config.yaml
intermediate_size: 1536
hidden_act: "gelu"
norm_place: "pre"
positions: "rope"
rope_theta: 500000.0
rope_fraction: 0.25
attn_scale: 0.177
tie_word_embeddings: false
init: "uniform"
weight_decay: 0.2
schedule: "wsd"
final_lr_fraction: 0.0
train_tokens: 377200000
MLP neurons of a small language model. Each row is named by its layer, matrix (up: input weights) and neuron, and shows model dimensions 128-255. Each number is 500 + 40 x the weight over its row's rms, rounded and kept within 0 to 999. Numbers have three digits each.
A block is one neuron, or neurons of one layer that tend to fire together. After each block is what it responds to, as a language model described it from the Wikipedia text at the highest values.

L5.up131:555448463521486569532476477510492557511514591514531434499497567472488491492464550424422547512489501533441503511479518464476508451433501568434494519450533517505467438596481538501485455478500476514508612459533428486581479516481505556478458543500494544453497564458464491460542421516435531518532439406464500500513533544468466513495495490521475539483438529472531466457479546513460492476530
L5.up1361:471472501510409569472501481506493507512534483496528563431481520471500453540498546426436576492526548530486453499525488517510539557458461476455514521547461537520460531582489514505526490505419484490504540494552522508523450512502483481580491536510550584466517475485481469557470573503500478504507487516467536435434504462535537502540460458518481437441465505464497436453512519464525475485508
Noun right after "the". Head noun following "the", often its final word-piece or suffix before "of", such as b-ank, public-ation, appear-ance, company, end.

L2.up15:430556505554482488532533483519496532481475443482550522518513468445542518457451577512519541467469491466469430424451500542514454506512508551544478520485522478537512492407478508508447467479556486493499445492493467492529472465428480538472490521530519446507479501498540566546559477503539472508495440437536525407506515569483536517521465511550552492545557511499515451533570510550495490510444
L2.up114:491509463431502518510413464502469516522499520449531492502470547576487439516470548524575543483504469525586497465502514512461471543475422535531479520463521486428487569460514532545489448439517494498559494478500464489491472565501537494511560447450482574463482501431480503531551495458545499489478517542493520397572501592515443506462406527487570527569469464421454506537468525469517479493488
L2.up226:452469455474476517518577567572468523564427431538546509516574542503563517458568501494513542546516499489559487498493490465550510543505452526566452516461460475497501441408468474464534442465540584488522480476442554523511465465480547563448473437476532433599480492573427508574518513506552463538559508493441498518415476525461504510530539490526515521551464553576546534570540484473431472444457
L2.up342:450483539434481521592513538573526558506454531468497499463538526515543489495507547558472548436560618481526427460549438480499520557479502463483498415447468533529422516568445516525402556466525517503503515483483483531514486540480533523451538450515571511491542497503546566465504504525397540385465496440482567532498470558529475507470560494564526447432474545493511523467527539442456551552524
L2.up445:493402500506542511527559570501549507563513512488502518482573467514517521499537536443479503482558527470476472507538505439465423447508524502474446495425470431503548572484501529504548433452449525485468413467565470463587544561481548539469527535537517531517489454501530440473545469488537517449473483540457487516503510431490477503467455476490559485473493493491537537540553492475445514457526
L2.up468:508478557594442573559548536549522518559531481510546466450540547497522520434504512538526546508567502403548433509518488450565488559479497522460500518518450456489541561491461520505466514454485464474483540459496520510497488428508505519495455488483492513435512512567516421510558531585426491498550552505467501440491567542512542520500524517507499455541490435515536540548471485539558412481502
L2.up867:503528506493468513507459588534586500461530555522507455466489594518516481504523455548549499507472591513496537511521442446486511479506510460525441565486480500586521443575468489471487487466468418486512577550543530529528445523430502527474510453516571457542480343548469453536564515475444468491538489463509468452470555522507516482456482492533440464532559508434530515567456547530492505508565
L2.up1295:472507504526430448474595526502477551557485470523484528482558559504420590445444505570547518566458556511448508419488504536504428595522520507482487539461500511491505528484522526392418505456478487504511538464430498432525440467470553493510482466576537514551544532524441513468515536424551520474543431510494591523479557482436431521542546432516511468515467505512541485501453445534537503511521
Song references, word completions. The word song after the or of in music articles (the song, covers of songs), plus final word pieces completing a split word, as in R-ailway, aver-age, Squ-are.

L2.up134:487415502506463515465488494433500523456474469520451503489513446501508587513545470496469495444490490549503424524480527474418533559520462499556494560541509528479553494497462567479509479470538481550549413514511555475486462542439495448560476483491539558555507580481513492513489502463497494437520518540455462527491558450535501542503547513428534481449437482538547451443487433547438467462482
L2.up175:499517514457475468505541497496517483533505557464492496450502488532496541525466466500515511529486500496512569569539480503555484567424483495555410522482549572479497535500453522507535530481509520515401503426442567452527428494521473549544444571550435463543517492436543514526507501517465490433496539527498517508478487573478450505490454461440440432552524560516513519546589538526435479443569
L2.up362:456470447528466483468534509582476553502516548559491602508520477495474568520582498540500547481578542521506484446429501438538445513552487462533511517527499506567542579417481516463444496454587496558508497538505504525516488507501440480476493533473503488493494529508492498431565475445438570500488538533451457501485546489473466498494501493463455458553558480517473519539540440485387443509533
L2.up695:521444521483526462624508517504496494476466475475534500537546456532463428522487484535506443474497480478451493565543401483431508486445458515550458471452478474526459541467506482505505487497520504503467540488450467473496416471476493503538451532612501534510477429517485542513507569489519547463464500526517499509564590534408444463515440420553464582477467461512551555523497522550551474493492
L2.up760:542522532417514448520551444459481501518479443491506514479534571584575522504534481547548445574444546560464545516579576468482509514482444523510539501473522574510553544467521583416421458525465504497472504522529502474505450490447485507498419452521537523555549434536462548438443497470573550530529515518509527550448514533465453535475528485492487478445544525495432505472517460489461510549490
L2.up846:455477520443461553452552500449525563515533510491568489497477493475519464552477453519542430569502552428561442478476544474470552594442421521483511519526487460464436528548554453555534491496446450532492538476459562484541537485504459520493461488497497595523550461566480516549554453437551488442438515538441540463493482506432566508533533536495473461440505454556509466463571479496455404521525
L2.up1201:422496566522527467531495510572459525508476511463538574459464475511511523504463529462548491500512514450550482548460532453488493524549532499477422477496492509482436450499505463520492481424502523565463547523543536533412538475549497470498512500490539500473477545458503538470485528500433442464530501477473491528515514480507518480634501411539492495546476497527529484531564495484512519513558
L2.up1459:454538509579531461536521487501526485473449502495450476520459511491503575522507457499493583560450502421492400467460492476490521528461457467492446479481544545536465521499484545523437480542528465479550501499486438477553498504431468479563432489535588439531449497461568499515533467512438472521451467514406519491415549452495480494395500486540551502484521448427466529506506497523501443560431
Mid-word continuation pieces. Word-piece tokens that complete a word split after its first letters, especially "ord" (fjord, Ford, Nordic), plus "ale", "ons", "na" (Anna).

L6.up41:464517453538416507426505495486450506498433559500460498464461440545455512508502503511454503481501512523619474427525446534436538543439454607453431476499516515596537494479521499531499490523446490493455580505535495480506512527451557514556520544447458498496502510481477491551479565509368541435542532517481500455559475537486483492504494538509492441528521570513496434492484510509486529448527
L6.up81:474506472519454617455534557508439527467472540503519513514427489508484425540514430491445519497443501553494507463475508552479488434501477543470434472510512487530487546505507553500478525545469492488526457475445479502483477586515548479542523503509482502434540498485511482489414525578488504479507497514479531412487479589440465517498476452520558439489514517525576511432441487483554504555481
L6.up654:518456529559441514566514508520528542532517509446513475517471490545446427468496529472460566517538547455483455485529532488504465531520455497556444497538544548515540520533583465495484457435501452518502576485497520515463470459457496494611543478455495542393535404460459529458487576478455525453563533509489480428478535607465495486462508524527467492532519490470500464496482494519507416551464
L6.up771:565465535513445506564477491522500563460518551481512502532511518575569516473526501453458506492495552512451519464569498473511507557497537507457493456502502455557540499511495518521543459512530478510492487476506481440503405573449493499521527533477460519487476450481575514488501501467482455474609548507541521509558538532445449528455498591564516530537521512561588485498513477528410453423509
Sports event name endings. Final word pieces completing event or institution head nouns, mostly sports competitions: Games, Olympics, Athletics, team, Tour; weaker on control, park, Site.

L6.up375:447371532538466554441443528516551510479470488490512488493454545439553509494565563507495490454545460387535460536606568516547471545449539489507498516507514445498564513569515517562462554421422523472511476495512517476498423507442489437579481526428489568479529445504514535512520545466502516445569513470480511508517526506440598570486528566528573560464488473491552502464466510502511494475471
L6.up855:516425543489532508563510520560511536434469477533543454436437485515468533454518507455507479442486495472523570511507471540519497517443514555553433538502505460511474461536444537464508541470530486531482455479501522563544442591485433371509444500484472503481453448538460556485382528453451503467510557489473485486465501476487451544478591482488555527471458533453443512476455514560447541475583
L6.up954:473416512492461542481535538496429500531528516511490521515495453542454498478483443510441490533530533454532497447562475488500492539526497508527456500545569472502530557480525494492546483512560431588473486465468539497474479515469501519544477604477483520411455522464480534460486524481350491485517498508499531473593505482494499498484605522550512601543496539483529451392484535554445363493487
L6.up955:456472433498447530426528445421486513450552540500487541425578605480479540509536472537471520529563560501503529425537529521543507522542538454522436424506511464529600409543471581502548515462541466501573459525463444540497454464413520487509480509474414458476498548486531573509479495499468524478465517459498459453563488415487481520462468495509522528532528553450528467494508442534453487475458
Word endings in proper names. Final subword pieces ending a word in multi-word names of institutions, events and titles, e.g. Municip-al Hospital, Recover-y Administration, Develop-ment League.